python train.py --n_kv_head=2 --head_dim=64 --norm_place="pre" --rope_base=10000.0 --init="normal" --lr_head=0.00872 --schedule="wsd" --doc_mask=true --train_tokens=130700000 --steps=7978
MLP neurons of a small language model. Each row is named by its layer, matrix (gate and up: input weights; down: output weights) and neuron, and shows model dimensions 32-127. Each number is 50 + 12 x the weight over its row's rms, rounded and kept within 0 to 99. A neuron's up and down rows have the sign that makes its largest values positive.
Before each neuron's rows, "fires in" lists the words (lower case) most often at its 100 highest values on Wikipedia text that the model never trained on; "fires on" lists the tokens most often at its 100 highest values on Wikipedia text that the model never trained on.

fires in: "film", "moved", "movement", "released", "played", "films"
fires on: " film", " mov", "ilm", " rele", " play"
L6.gate182:39 39 40 40 39 48 59 52 49 55 50 62 42 37 45 32 63 33 30 41 51 71 48 61 53 58 49 48 29 43 33 57 52 60 67 50 49 60 38 52 50 64 45 65 47 50 33 40 52 47 71 56 66 41 81 58 43 57 65 57 39 64 62 50 42 36 51 57 43 81 56 73 52 53 25 49 52 56 46 49 23 51 42 43 53 59 50 57 55 34 50 53 47 39 38 62
L6.up182:59 53 53 49 65 29 41 70 58 53 51 44 50 41 69 56 43 50 45 50 68 61 52 64 51 39 32 55 40 66 56 67 41 47 65 59 41 23 61 36 65 52 25 46 41 40 50 69 46 79 37 40 50 60 45 42 32 58 58 36 44 25 53 53 59 75 43 37 34 51 73 60 72 56 65 76 41 66 52 17 54 69 61 33 61 34 59 41 59 66 54 57 44 51 59 34
L6.down182:35 45 34 48 77 55 46 45 47 33 52 37 40 28 59 53 47 29 59 59 50 56 60 83 33 51 61 40 66 75 46 40 40 44 44 63 55 52 48 61 43 42 53 74 58 51 41 57 62 45 59 52 51 46 79 72 70 57 41 61 52 45 73 69 49 43 75 40 26 42 45 31 45 39 64 45 47 45 55 27 40 55 57 46 69 53 48 68 40 57 58 37 30 48 38 64

fires in: "for", "commercial", "come"
fires on: " for", " com"
L4.gate154:31 40 72 40 42 23 21 54 53 41 76 52 60 61 30 56 57 64 68 63 35 58 31 42 60 53 60 55 48 63 59 44 33 61 66 41 49 42 67 35 38 49 50 80 62 49 66 33 41 44 53 61 52 63 58 46 59 65 58 54 41 64 41 48 53 54 51 31 51 39 64 49 65 54 35 60 53 61 55 50 49 34 46 54 46 33 55 54 66 65 63 45 36 43 55 58
L4.up154:43 49 43 31 38 36 47 49 58 49 86 53 49 77 53 52 51 63 68 62 44 65 62 47 36 64 53 61 45 60 46 46 46 39 47 54 54 47 54 23 47 47 51 81 69 56 48 30 28 45 74 32 51 58 53 57 61 41 57 54 42 54 41 58 40 47 32 36 50 34 85 69 61 63 35 41 56 51 48 48 43 50 46 48 50 22 48 54 47 63 53 50 63 52 28 64
L4.down154:61 43 42 59 33 61 50 35 68 57 62 47 56 39 33 42 69 44 48 53 38 54 61 41 56 59 57 64 54 65 30 60 60 39 46 55 42 49 72 54 32 60 58 57 41 53 49 28 57 20 65 27 49 64 50 47 54 74 74 50 48 35 67 34 40 62 23 32 63 57 56 45 62 50 52 67 62 71 30 58 56 60 69 79 30 60 39 49 52 44 62 53 41 37 53 62

fires in: "now", "also", "become", "once", "officially"
fires on: "ly", "ow", " also", "ome", "ce"
L9.gate235:46 58 41 43 49 43 47 40 35 45 62 64 44 52 53 55 33 59 32 46 54 48 62 78 55 45 52 53 45 60 54 38 55 68 60 54 63 51 48 68 19 66 42 66 27 51 42 70 59 47 37 72 69 31 42 42 49 51 50 69 51 49 65 37 56 53 51 57 54 65 45 43 24 37 71 39 52 28 40 67 40 57 46 41 68 59 54 46 39 58 43 18 54 31 46 71
L9.up235:64 55 47 57 60 53 46 48 44 52 60 42 55 56 46 54 24 69 31 47 56 45 57 57 47 46 68 60 58 69 59 46 66 32 58 38 43 56 48 53 51 49 36 45 24 92 75 68 67 41 56 48 46 59 67 51 48 49 47 55 51 53 79 57 53 30 50 58 50 49 73 36 43 25 39 44 74 43 45 42 68 27 48 62 42 42 63 40 47 28 49 48 39 47 35 46
L9.down235:44 55 52 47 43 37 59 61 36 57 48 47 62 50 65 54 46 47 31 33 42 36 64 60 53 54 44 57 38 47 57 56 62 77 44 57 49 37 74 50 42 37 42 47 53 44 50 63 61 45 48 14 44 49 76 58 56 64 42 69 38 60 56 62 72 52 61 54 53 63 52 50 55 43 40 38 67 34 30 37 47 33 51 48 62 51 51 40 68 43 37 42 40 25 49 42

fires in: "to", "town", "top", "took"
fires on: " to"
L4.gate286:64 50 44 47 47 56 52 43 42 62 59 41 69 62 45 70 29 42 37 51 53 44 60 54 58 62 57 38 42 39 49 43 42 55 55 47 38 50 46 50 48 50 42 59 57 60 66 42 48 39 35 51 60 51 46 53 49 51 45 31 42 52 39 48 35 66 60 59 37 33 57 39 34 43 49 45 41 53 52 37 55 22 37 63 58 58 43 51 28 44 46 41 37 64 28 67
L4.up286:65 40 53 54 44 52 65 47 32 49 55 54 49 67 38 72 20 50 31 40 48 30 71 52 71 52 66 32 35 51 43 56 49 41 60 64 27 58 51 47 64 60 44 48 67 50 49 36 53 44 47 41 60 54 40 52 44 52 50 35 26 40 52 57 52 60 67 44 30 51 55 56 38 33 53 43 38 52 61 38 55 18 29 59 50 52 64 39 31 36 61 39 40 47 35 54
L4.down286:62 61 58 55 62 56 65 25 45 74 50 56 61 62 38 62 39 30 44 51 43 60 52 64 43 47 41 51 41 39 40 29 60 55 62 41 67 53 61 40 67 59 51 51 66 57 73 37 63 15 45 44 55 57 48 41 28 53 49 34 44 32 23 53 50 70 37 41 38 61 60 61 53 41 27 44 16 50 60 38 48 59 42 59 42 56 49 65 55 38 54 41 43 47 22 69

fires in: "team", "match", "away", "turnout", "gold", "league"
fires on: " Team", "way", "out", "atch", "eam", "old"
L5.gate123:50 44 32 56 56 51 27 48 68 46 60 47 41 35 45 35 61 34 67 44 44 50 37 48 20 45 49 29 55 57 44 54 65 47 54 46 53 63 37 47 55 57 60 48 43 22 38 49 48 84 47 28 50 33 42 60 34 33 68 37 44 56 36 47 44 49 42 44 43 53 58 72 59 45 37 24 49 54 63 59 58 48 52 42 45 50 31 71 28 52 63 67 48 34 30 63
L5.up123:56 33 42 55 58 50 37 61 54 42 68 63 28 62 52 57 53 45 63 65 40 26 38 55 21 47 41 60 55 46 36 52 75 42 32 53 57 51 40 48 62 66 47 57 30 26 57 42 49 47 53 34 58 58 53 60 48 53 55 46 65 57 46 43 38 46 46 43 54 63 43 58 37 74 41 37 52 45 43 37 36 25 42 53 40 47 51 57 40 44 38 38 47 59 33 68
L5.down123:34 50 41 61 37 46 43 04 82 35 49 37 38 54 45 41 61 37 56 55 56 44 63 47 55 49 65 34 46 55 43 72 55 40 53 67 40 38 22 59 54 35 63 46 30 48 49 50 44 58 46 44 29 51 60 50 25 60 36 40 42 53 48 55 68 49 49 47 42 48 40 51 39 52 39 54 24 47 48 57 52 72 33 54 27 44 37 63 30 51 50 53 58 51 35 51

fires in: "between", "british", "flight", "until", "on"
fires on: " fl", " between", " ind", " Brit", " until", " on"
L5.gate157:35 40 44 73 70 43 66 64 61 50 35 42 55 61 49 58 66 56 32 54 42 31 63 44 36 25 47 73 52 67 48 39 52 47 57 51 51 48 41 53 50 58 55 60 60 49 32 42 56 43 46 66 37 52 42 61 41 67 50 66 51 41 48 65 52 57 51 50 31 44 56 60 57 52 62 55 31 47 54 50 67 78 69 66 90 52 44 62 36 48 54 55 42 58 40 65
L5.up157:39 59 55 50 34 45 48 57 42 57 48 55 74 51 48 54 51 44 47 39 45 47 50 57 61 49 58 44 35 61 60 71 57 56 24 71 26 52 82 38 55 45 55 49 43 43 47 27 50 51 40 42 34 48 29 57 54 46 47 57 62 22 39 43 48 56 48 58 48 40 67 63 44 26 32 67 49 54 58 54 63 42 48 36 31 36 79 43 37 32 28 53 38 53 52 35
L5.down157:62 44 41 56 41 64 62 38 54 56 35 29 49 48 53 53 57 53 46 41 62 47 56 38 59 33 39 37 47 47 42 53 61 42 54 61 43 28 70 51 39 63 64 65 47 75 47 61 72 49 65 50 59 69 33 52 55 72 49 43 71 24 53 36 54 59 32 74 51 56 69 55 36 25 49 57 75 59 71 65 54 74 63 58 40 57 39 63 54 38 41 57 63 71 63 67

fires in: "for", "of", "former", "an"
fires on: " for", " res", " of", "y", " an"
L6.gate231:51 60 63 63 42 63 36 52 56 65 53 47 44 52 26 70 40 46 40 47 64 54 64 47 58 66 50 60 25 48 52 70 62 13 57 49 65 48 66 44 60 46 58 65 52 54 38 39 53 63 63 57 31 65 59 54 52 70 63 47 41 66 50 43 43 47 25 61 46 59 53 56 40 62 73 64 62 32 59 62 48 31 48 59 41 59 38 55 53 51 54 47 59 61 42 56
L6.up231:48 40 40 59 42 49 69 55 63 47 51 60 46 50 53 44 62 52 37 68 52 67 38 34 54 48 36 77 34 72 36 48 63 64 41 71 42 56 46 34 53 30 54 42 43 38 52 43 40 38 64 31 73 72 63 45 63 50 60 51 28 64 44 51 43 50 48 37 47 44 54 72 30 51 52 38 47 65 56 40 48 58 56 52 64 13 65 59 68 73 43 50 60 79 30 47
L6.down231:53 36 60 48 49 64 36 74 72 67 42 60 37 54 23 60 53 44 67 64 46 71 50 33 65 53 61 59 60 67 56 52 53 66 63 53 56 37 67 61 41 61 33 44 55 58 55 44 33 54 48 43 53 73 42 54 55 66 62 41 65 59 58 44 49 76 36 52 37 64 57 56 41 37 62 58 74 47 55 56 42 50 60 50 52 43 50 47 62 56 37 40 55 68 42 55

fires in: "but", "which", "although", "thought"
fires on: " but", " which", "ough"
L6.gate275:55 48 33 57 52 42 53 55 63 69 31 47 48 43 51 50 70 36 36 40 49 48 30 42 42 48 61 48 66 42 41 54 40 56 50 75 47 31 40 29 51 43 46 61 46 38 39 64 64 60 53 48 60 72 52 65 54 31 43 49 54 36 56 39 60 57 62 52 71 52 49 36 26 45 60 53 49 45 62 34 59 35 71 34 38 54 70 55 55 44 56 31 44 54 69 44
L6.up275:74 24 40 51 42 54 72 47 52 47 41 52 50 55 43 46 55 45 21 36 45 32 39 35 51 48 76 39 66 48 41 48 49 47 36 71 52 36 44 56 60 40 42 50 48 56 38 49 56 49 56 54 76 65 64 75 42 38 48 50 38 40 54 58 53 60 64 47 76 46 62 48 56 60 58 72 64 57 49 38 51 40 51 55 50 48 63 49 40 50 45 27 53 68 48 76
L6.down275:58 46 43 55 51 59 45 65 63 60 49 64 56 56 40 50 78 45 26 49 41 42 50 61 35 42 66 31 56 31 44 46 41 34 47 77 43 41 44 44 65 66 26 41 55 38 66 53 70 53 53 46 66 66 57 49 55 62 37 41 57 48 44 68 51 67 46 48 52 46 40 45 40 39 55 59 70 51 20 31 66 28 57 67 54 30 72 57 45 45 45 70 45 50 37 58

fires in: "held", "old", "found", "founded", "minister", "founders"
fires on: "ld", " found", "red", "inist"
L4.gate89:56 44 60 44 66 61 43 48 37 55 63 49 32 36 49 45 45 61 66 40 66 39 38 59 41 57 61 54 26 36 60 74 47 55 51 57 54 56 59 44 33 57 26 77 48 52 61 49 67 55 62 52 56 56 22 44 30 65 47 60 27 50 38 57 41 35 58 33 59 49 46 38 74 55 26 42 64 59 42 25 47 56 41 59 32 50 27 49 48 49 55 58 72 42 50 32
L4.up89:39 56 39 53 72 49 54 60 37 68 64 51 38 38 71 55 65 49 69 55 56 47 31 41 49 43 32 56 36 45 56 46 68 26 61 53 60 61 73 51 35 51 60 72 36 65 51 50 67 60 53 53 67 44 43 39 54 55 53 40 34 50 36 51 29 20 36 41 67 25 55 42 75 55 26 35 59 57 47 32 60 33 38 66 45 37 28 50 44 56 64 52 62 40 55 27
L4.down89:55 33 52 46 69 58 64 56 58 56 44 43 49 64 50 50 54 42 66 66 53 59 45 51 38 33 50 40 31 46 66 66 52 58 55 58 55 61 58 64 31 63 42 43 70 52 63 68 67 51 54 57 35 63 32 52 30 74 53 61 29 51 35 49 40 40 34 45 65 53 48 69 56 51 57 56 43 46 41 71 42 63 40 57 53 29 50 40 58 47 51 42 65 51 86 53

fires in: "for", "former", "forget", "force"
fires on: " for", " For", "ers", "er"
L6.gate164:49 55 62 45 54 64 39 42 16 72 51 41 48 68 69 70 49 45 49 36 43 46 39 47 70 49 48 47 77 45 44 77 55 60 36 69 53 41 36 58 62 39 42 36 47 62 48 50 42 42 65 45 39 49 59 73 59 66 58 32 28 42 42 41 42 58 32 40 44 22 47 51 56 41 28 56 59 70 54 56 46 57 49 61 31 59 48 47 41 51 70 39 40 58 44 55
L6.up164:59 44 56 45 40 75 33 44 54 60 47 57 40 69 54 57 50 42 56 46 66 52 63 52 50 59 72 55 40 51 54 44 70 49 38 63 63 44 53 45 64 24 40 47 77 47 35 61 43 30 69 48 29 59 25 47 55 55 54 39 28 57 62 48 74 51 46 36 54 73 59 48 56 56 51 54 30 76 41 66 35 39 58 54 47 39 42 32 58 34 49 60 49 49 39 75
L6.down164:43 36 21 57 43 43 47 48 50 71 49 43 52 54 29 52 51 52 78 44 40 36 42 36 54 43 54 53 53 47 40 36 51 71 50 32 75 43 45 48 58 41 48 40 44 59 59 45 46 27 55 45 54 57 41 43 47 56 42 40 25 49 69 44 31 48 36 61 49 72 43 49 74 53 69 65 66 71 55 48 67 89 70 43 34 41 49 40 49 41 52 70 67 28 37 44

fires in: "open", "born", "opened", "california", "written", "opening"
fires on: "pen", "orn", "en", "ten"
L6.gate242:56 46 65 58 60 42 54 35 47 59 69 41 85 47 34 37 43 47 57 36 30 51 26 50 34 34 39 50 50 57 30 53 34 42 55 39 55 54 45 34 45 61 64 63 57 50 47 62 52 52 72 39 50 35 69 55 39 33 54 62 52 60 42 29 55 56 55 49 35 56 45 73 42 50 46 60 54 59 63 53 32 65 35 58 43 54 47 51 56 57 53 76 41 63 44 67
L6.up242:64 53 61 61 58 54 49 44 45 71 56 33 75 36 44 53 46 34 34 44 25 61 33 56 54 44 33 39 62 65 44 57 30 55 36 29 57 65 41 43 58 55 50 44 62 46 68 58 40 61 62 34 49 34 53 51 35 44 33 61 44 60 42 41 49 53 59 42 25 48 62 70 50 58 51 46 50 62 64 63 42 67 46 73 45 60 39 44 45 57 40 79 40 61 43 55
L6.down242:62 66 60 40 69 51 30 75 50 54 31 45 40 44 29 40 20 34 49 42 35 52 53 57 67 48 55 62 44 49 55 39 42 50 36 39 52 46 49 56 55 41 39 46 39 43 46 26 57 45 45 33 49 52 46 58 21 42 54 40 35 54 33 48 45 50 42 55 39 43 67 47 31 63 50 54 49 64 65 61 47 76 41 27 64 63 52 36 43 48 76 50 20 44 51 48

fires in: "had", "has", "played", "player", "play", "have"
fires on: " play", " had", " has", " have"
L5.gate402:51 36 40 56 27 61 58 46 62 54 70 48 37 34 53 47 59 47 61 42 56 53 48 55 60 40 48 11 25 29 67 54 72 55 50 53 44 46 55 50 52 42 63 63 47 58 65 65 34 35 74 27 58 56 53 51 61 47 64 45 52 48 49 63 50 51 33 33 27 65 52 45 53 63 54 48 49 43 41 39 23 55 60 40 60 31 37 46 44 42 43 42 42 42 42 81
L5.up402:51 66 58 38 53 42 64 38 27 51 43 38 36 51 52 56 43 60 42 60 48 61 50 47 80 47 47 53 64 43 56 68 64 48 41 71 42 53 68 60 40 39 42 51 55 75 58 56 48 44 46 65 31 45 46 60 67 53 32 63 59 57 46 33 49 65 62 45 34 29 39 24 54 58 30 48 45 53 41 47 42 50 44 31 61 76 41 48 41 78 52 21 44 57 24 63
L5.down402:51 40 50 58 36 60 62 39 29 41 52 63 58 49 61 65 58 51 33 35 51 47 54 73 49 42 66 29 47 44 68 54 49 65 61 72 48 47 66 40 58 49 55 52 53 52 50 62 63 39 61 55 34 57 44 49 56 54 46 61 63 61 41 27 45 59 54 48 42 43 46 23 73 48 32 24 27 71 64 42 39 61 40 28 63 49 27 53 50 68 47 38 35 63 41 74

fires in: "no", "coach", "coast", "cohen", "also"
fires on: " No", " Co", " no", " co", " Gr", " also"
L6.gate343:50 51 57 47 46 74 37 42 36 34 34 61 38 76 46 53 67 53 60 43 26 48 54 23 51 66 57 45 36 44 44 58 44 62 56 34 54 27 49 44 61 60 50 60 56 33 78 50 23 32 42 55 37 58 58 51 60 50 71 47 27 70 57 54 49 26 31 46 44 67 60 40 46 45 58 31 53 43 48 48 79 45 39 41 51 51 38 47 49 64 58 62 32 45 52 58
L6.up343:47 63 38 38 55 44 37 73 52 47 31 49 42 47 53 80 36 48 36 32 57 48 60 72 41 31 43 41 71 43 59 46 35 46 64 67 56 47 52 34 36 51 47 62 50 62 50 52 42 33 43 65 68 63 52 54 49 44 41 50 41 44 46 29 76 49 44 59 55 37 37 44 49 43 54 71 51 55 59 57 56 61 67 74 52 25 38 35 38 54 42 53 57 64 53 40
L6.down343:55 46 46 56 59 46 52 70 58 33 41 45 56 31 46 59 69 56 48 22 45 50 74 34 34 58 51 34 54 65 43 61 43 36 68 82 37 56 59 48 52 70 43 57 50 46 65 58 36 40 43 51 67 38 42 56 41 49 25 56 53 49 26 55 66 39 33 65 73 62 37 48 54 56 50 58 75 25 61 40 45 47 43 51 65 30 43 36 54 55 73 49 44 58 63 37

fires in: "to", "not", "helped", "took"
fires on: " to", " not", "ed"
L9.gate410:51 45 40 56 48 37 59 49 50 52 43 35 56 46 64 76 30 30 34 37 49 44 41 50 50 64 48 46 54 61 31 45 55 37 66 39 54 59 67 50 48 58 48 55 70 40 59 58 59 50 29 47 77 52 43 59 47 27 43 49 41 30 60 46 63 53 54 40 39 50 50 76 34 32 56 39 49 61 39 42 43 51 44 53 30 45 50 38 62 42 40 46 54 44 34 35
L9.up410:51 54 43 42 43 57 46 62 47 61 48 40 43 48 78 53 49 42 43 50 49 67 53 60 44 65 75 40 45 53 42 81 53 52 35 51 52 33 48 55 37 37 61 76 59 52 56 43 78 23 56 37 59 39 30 64 59 23 42 53 60 26 38 52 75 63 54 50 33 40 71 47 33 56 78 52 35 58 36 51 59 53 59 61 47 52 66 49 55 64 37 32 53 55 64 54
L9.down410:37 46 30 47 49 33 43 49 52 61 59 56 54 66 67 46 44 23 54 38 39 50 57 68 42 45 61 55 52 42 30 51 72 63 57 50 64 35 72 45 72 71 80 35 60 47 63 40 48 44 28 61 45 56 49 44 68 34 51 32 48 29 44 49 18 51 55 57 44 63 42 46 56 43 41 35 41 48 45 28 45 43 34 48 39 36 35 46 58 54 43 56 57 59 33 44

fires in: "english", "great", "society", "germany", "treatment", "german"
fires on: "reat", "iet", "lish", " German", "ather"
L4.gate182:57 48 52 60 43 51 45 66 50 27 49 47 42 39 73 73 39 61 41 30 44 39 62 48 74 52 31 47 35 46 30 48 48 31 58 50 36 42 47 52 45 33 58 49 58 41 75 53 71 64 57 54 46 53 58 43 37 45 72 63 49 52 62 44 40 50 71 22 66 59 59 49 60 72 55 45 45 49 39 47 62 48 36 36 58 53 64 69 49 64 48 57 52 60 42 38
L4.up182:70 47 48 64 49 40 46 64 54 44 48 34 52 37 70 75 34 50 67 42 39 44 68 56 62 46 28 63 33 47 25 48 54 31 63 45 26 38 32 52 46 59 54 61 56 30 77 53 56 61 38 55 27 52 46 53 40 47 56 71 43 51 51 44 37 38 52 29 53 55 59 50 66 71 44 51 34 35 51 42 63 52 32 39 63 35 51 61 50 63 59 55 40 63 46 37
L4.down182:49 48 61 60 53 60 40 57 80 47 41 28 41 34 57 60 32 57 58 33 55 29 73 59 64 60 47 47 47 20 50 49 62 47 46 46 36 55 44 52 45 45 49 47 61 59 61 58 48 44 53 51 41 49 48 49 50 52 43 67 39 65 39 47 43 53 57 24 76 53 54 59 67 53 45 28 44 45 59 67 71 60 46 46 73 63 64 73 67 68 23 27 44 54 40 62

fires in: "held", "found", "founded", "paid", "preceded", "born"
fires on: " found", "ld", "rit", "ced", "aid", "orn"
L5.gate135:65 46 48 48 33 58 48 60 55 62 38 37 47 55 64 40 27 60 51 41 67 57 30 40 67 51 37 46 40 40 36 73 79 50 36 52 27 38 45 48 63 45 38 54 52 57 66 63 51 55 55 41 27 74 46 49 70 75 31 38 50 49 62 57 63 32 44 54 51 50 45 52 69 55 58 55 35 60 50 37 46 53 25 48 44 42 48 37 59 69 47 56 45 53 84 83
L5.up135:60 42 68 64 62 54 53 49 45 57 57 36 52 53 48 57 50 51 53 33 46 44 32 58 33 54 40 55 25 70 54 70 46 47 44 49 20 31 54 48 26 59 40 61 50 70 55 76 53 54 48 47 28 58 58 50 69 45 14 53 51 42 47 41 62 30 36 56 68 39 45 50 58 57 39 64 49 63 56 41 42 50 46 36 53 53 49 48 63 53 63 45 41 57 63 64
L5.down135:33 67 42 64 52 62 20 58 47 58 44 23 47 38 43 52 68 41 81 52 61 55 35 47 46 58 43 32 43 49 59 63 59 58 46 56 57 43 51 57 44 53 49 55 55 42 49 72 67 51 39 52 41 43 31 55 35 66 54 65 53 63 33 51 51 52 35 49 44 37 43 60 55 53 50 41 50 57 58 41 44 52 36 37 40 49 45 68 56 49 54 30 47 71 41 55

fires in: "would", "could", "remained", "children", "not", "men"
fires on: " would", "ed", "ould", "ren", "en", " not"
L9.gate40:41 73 57 70 54 58 71 53 55 58 46 41 64 55 46 67 41 50 31 62 50 37 49 57 63 44 51 52 40 36 68 39 58 41 68 37 51 63 71 53 70 45 44 53 67 34 47 48 57 25 53 45 33 75 38 46 67 45 33 49 39 45 51 43 69 70 32 51 27 37 42 61 52 46 77 40 55 34 46 45 66 48 60 56 43 70 57 61 50 64 55 37 66 40 33 40
L9.up40:53 70 61 43 65 52 39 57 60 36 55 44 36 51 44 57 58 52 39 47 50 54 65 56 70 44 55 30 38 50 44 50 55 52 51 42 44 47 48 58 46 62 43 47 48 45 60 23 46 72 46 56 73 40 41 66 54 72 44 60 46 52 48 46 52 54 82 52 53 50 70 54 52 43 73 63 66 62 46 49 54 47 42 41 32 44 63 32 56 53 41 55 58 53 46 53
L9.down40:37 63 50 53 35 49 48 75 52 51 64 57 47 52 59 66 29 53 29 51 63 33 65 70 35 61 52 71 30 46 58 47 25 46 51 47 42 56 52 63 60 49 51 60 71 49 69 62 59 36 54 46 49 61 50 29 62 40 56 43 63 43 35 65 28 57 46 43 51 41 53 50 54 43 59 52 46 41 47 37 66 48 57 58 35 63 54 67 57 53 35 66 69 48 59 47

fires in: "county", "university", "until", "city", "united"
fires on: " County", " University", " until", " City", " United"
L4.gate436:44 65 59 57 64 45 57 54 53 34 43 61 37 63 47 68 42 52 54 48 63 33 46 33 61 48 32 35 41 56 51 50 44 65 80 76 43 65 80 55 53 44 57 53 33 68 64 50 51 34 38 55 48 53 35 42 33 48 29 35 46 45 38 41 77 47 38 44 16 59 50 45 62 29 71 56 45 63 50 49 59 47 65 62 54 48 56 52 69 59 62 49 47 66 57 34
L4.up436:36 70 62 44 55 59 31 47 51 49 42 50 54 46 52 49 46 54 50 59 54 51 37 33 59 49 33 38 41 50 61 44 62 81 52 61 59 60 79 43 53 47 56 52 31 47 47 52 47 23 54 49 53 74 42 34 42 44 41 28 63 52 48 48 69 59 35 53 27 57 47 51 68 42 67 40 28 42 42 47 71 47 81 46 62 54 49 37 63 44 58 49 40 47 42 39
L4.down436:47 65 46 52 52 35 47 20 71 44 49 79 60 48 36 54 53 41 50 49 42 43 35 32 61 51 29 56 47 43 69 46 71 65 51 66 48 45 69 57 52 48 49 66 30 57 50 49 53 36 36 46 43 58 55 30 35 61 47 36 65 49 56 51 38 45 18 48 24 47 53 44 58 47 54 55 67 62 37 46 38 46 44 66 35 50 44 38 71 55 56 53 45 63 45 43

fires in: "also", "be", "been", "being", "officially", "began"
fires on: " be", "ly", " also", " been", " being"
L5.gate323:52 71 48 31 70 52 42 66 45 36 81 62 45 46 50 60 48 58 22 65 47 46 50 45 48 46 52 52 68 54 49 38 51 38 48 47 39 45 58 62 41 45 47 40 38 62 86 58 20 38 57 55 50 50 49 38 78 60 63 41 55 60 40 28 61 30 50 35 52 64 35 37 53 43 48 50 51 21 28 56 38 36 35 71 50 55 47 64 53 66 45 67 53 52 56 59
L5.up323:61 75 59 30 68 65 48 60 33 45 68 60 51 45 51 52 45 59 26 64 49 50 63 58 49 39 59 40 67 57 52 38 44 37 60 34 42 52 51 29 45 41 62 42 35 63 79 61 25 63 46 47 54 50 57 38 72 49 47 50 60 52 42 41 56 26 55 22 56 59 48 42 59 50 44 53 50 34 36 46 40 36 26 67 55 41 38 52 59 62 42 57 54 47 63 62
L5.down323:51 65 61 63 64 73 55 36 44 48 49 46 56 37 39 53 39 31 45 72 43 54 57 74 66 48 44 53 45 46 48 28 72 54 48 62 55 51 61 65 40 49 39 47 34 67 34 71 50 39 37 36 53 63 58 50 42 43 69 55 49 52 43 55 64 55 39 29 64 64 62 39 63 38 40 47 67 49 28 48 45 46 45 58 75 35 31 56 41 34 51 65 59 39 51 50

fires in: "county", "united", "spain", "werner", "hilal", "western"
fires on: "ain", " County", "ern", "il", " United", "ark"
L5.gate84:58 55 60 39 65 25 48 46 39 64 54 72 50 62 47 47 60 63 66 28 64 71 56 35 66 61 34 43 66 63 72 58 43 34 79 47 53 57 57 56 52 19 52 35 34 50 55 35 29 67 54 64 60 57 54 45 52 42 45 42 41 47 44 33 42 50 46 56 57 62 33 48 57 54 50 72 42 40 61 67 56 40 71 59 70 33 49 68 55 54 55 54 54 39 72 62
L5.up84:59 54 45 42 38 67 62 61 75 48 63 46 57 71 44 54 35 40 47 47 51 50 22 42 62 19 32 49 42 42 60 53 71 56 64 44 63 43 37 46 56 36 49 24 40 61 39 49 43 37 40 42 48 64 43 39 49 48 52 46 52 53 42 55 68 50 33 47 48 56 57 42 60 62 34 37 43 50 37 57 35 85 48 82 48 53 42 34 49 47 57 57 42 53 32 35
L5.down84:44 70 59 58 59 54 46 58 57 44 68 50 55 64 38 56 73 49 51 51 53 36 46 64 62 43 26 52 40 53 53 67 38 37 53 74 70 53 41 58 55 66 43 75 66 45 71 55 51 43 25 36 51 52 34 37 46 63 53 53 52 57 47 59 46 52 41 58 29 58 51 67 51 50 55 46 60 59 60 60 46 65 64 69 41 58 50 28 77 63 58 62 57 41 60 51

fires in: "coach", "each", "played", "player", "approach", "veach"
fires on: "ach", " play"
L4.gate402:58 55 34 49 30 58 45 17 54 35 44 39 43 37 68 48 59 29 52 32 56 74 61 48 49 45 59 37 40 22 38 55 59 59 43 56 43 23 57 56 35 56 54 60 60 56 57 35 66 39 27 73 49 44 48 50 72 56 51 42 39 46 30 80 42 40 57 32 53 47 64 33 47 47 50 27 54 65 72 55 58 25 53 47 71 42 40 54 43 51 46 75 63 45 40 56
L4.up402:29 38 20 68 48 48 49 30 72 39 33 48 47 63 66 48 54 23 61 40 72 57 55 37 51 51 50 49 45 34 49 43 66 49 44 32 55 24 43 65 43 31 73 30 69 51 53 65 48 65 51 57 50 30 51 39 51 56 40 29 41 33 71 55 32 30 66 33 38 47 62 52 57 32 45 30 61 56 42 52 41 27 52 57 55 61 42 58 45 48 47 67 34 62 35 68
L4.down402:42 49 52 57 31 45 63 45 60 51 46 55 43 51 64 50 46 49 54 27 67 39 38 72 50 29 51 24 30 53 46 54 75 26 34 50 41 26 37 61 40 42 49 47 46 45 43 53 72 38 69 57 56 50 46 25 40 50 70 56 26 48 54 43 40 47 48 47 36 33 41 43 42 46 44 44 56 66 64 34 54 28 37 44 69 39 72 59 54 73 66 48 51 70 41 50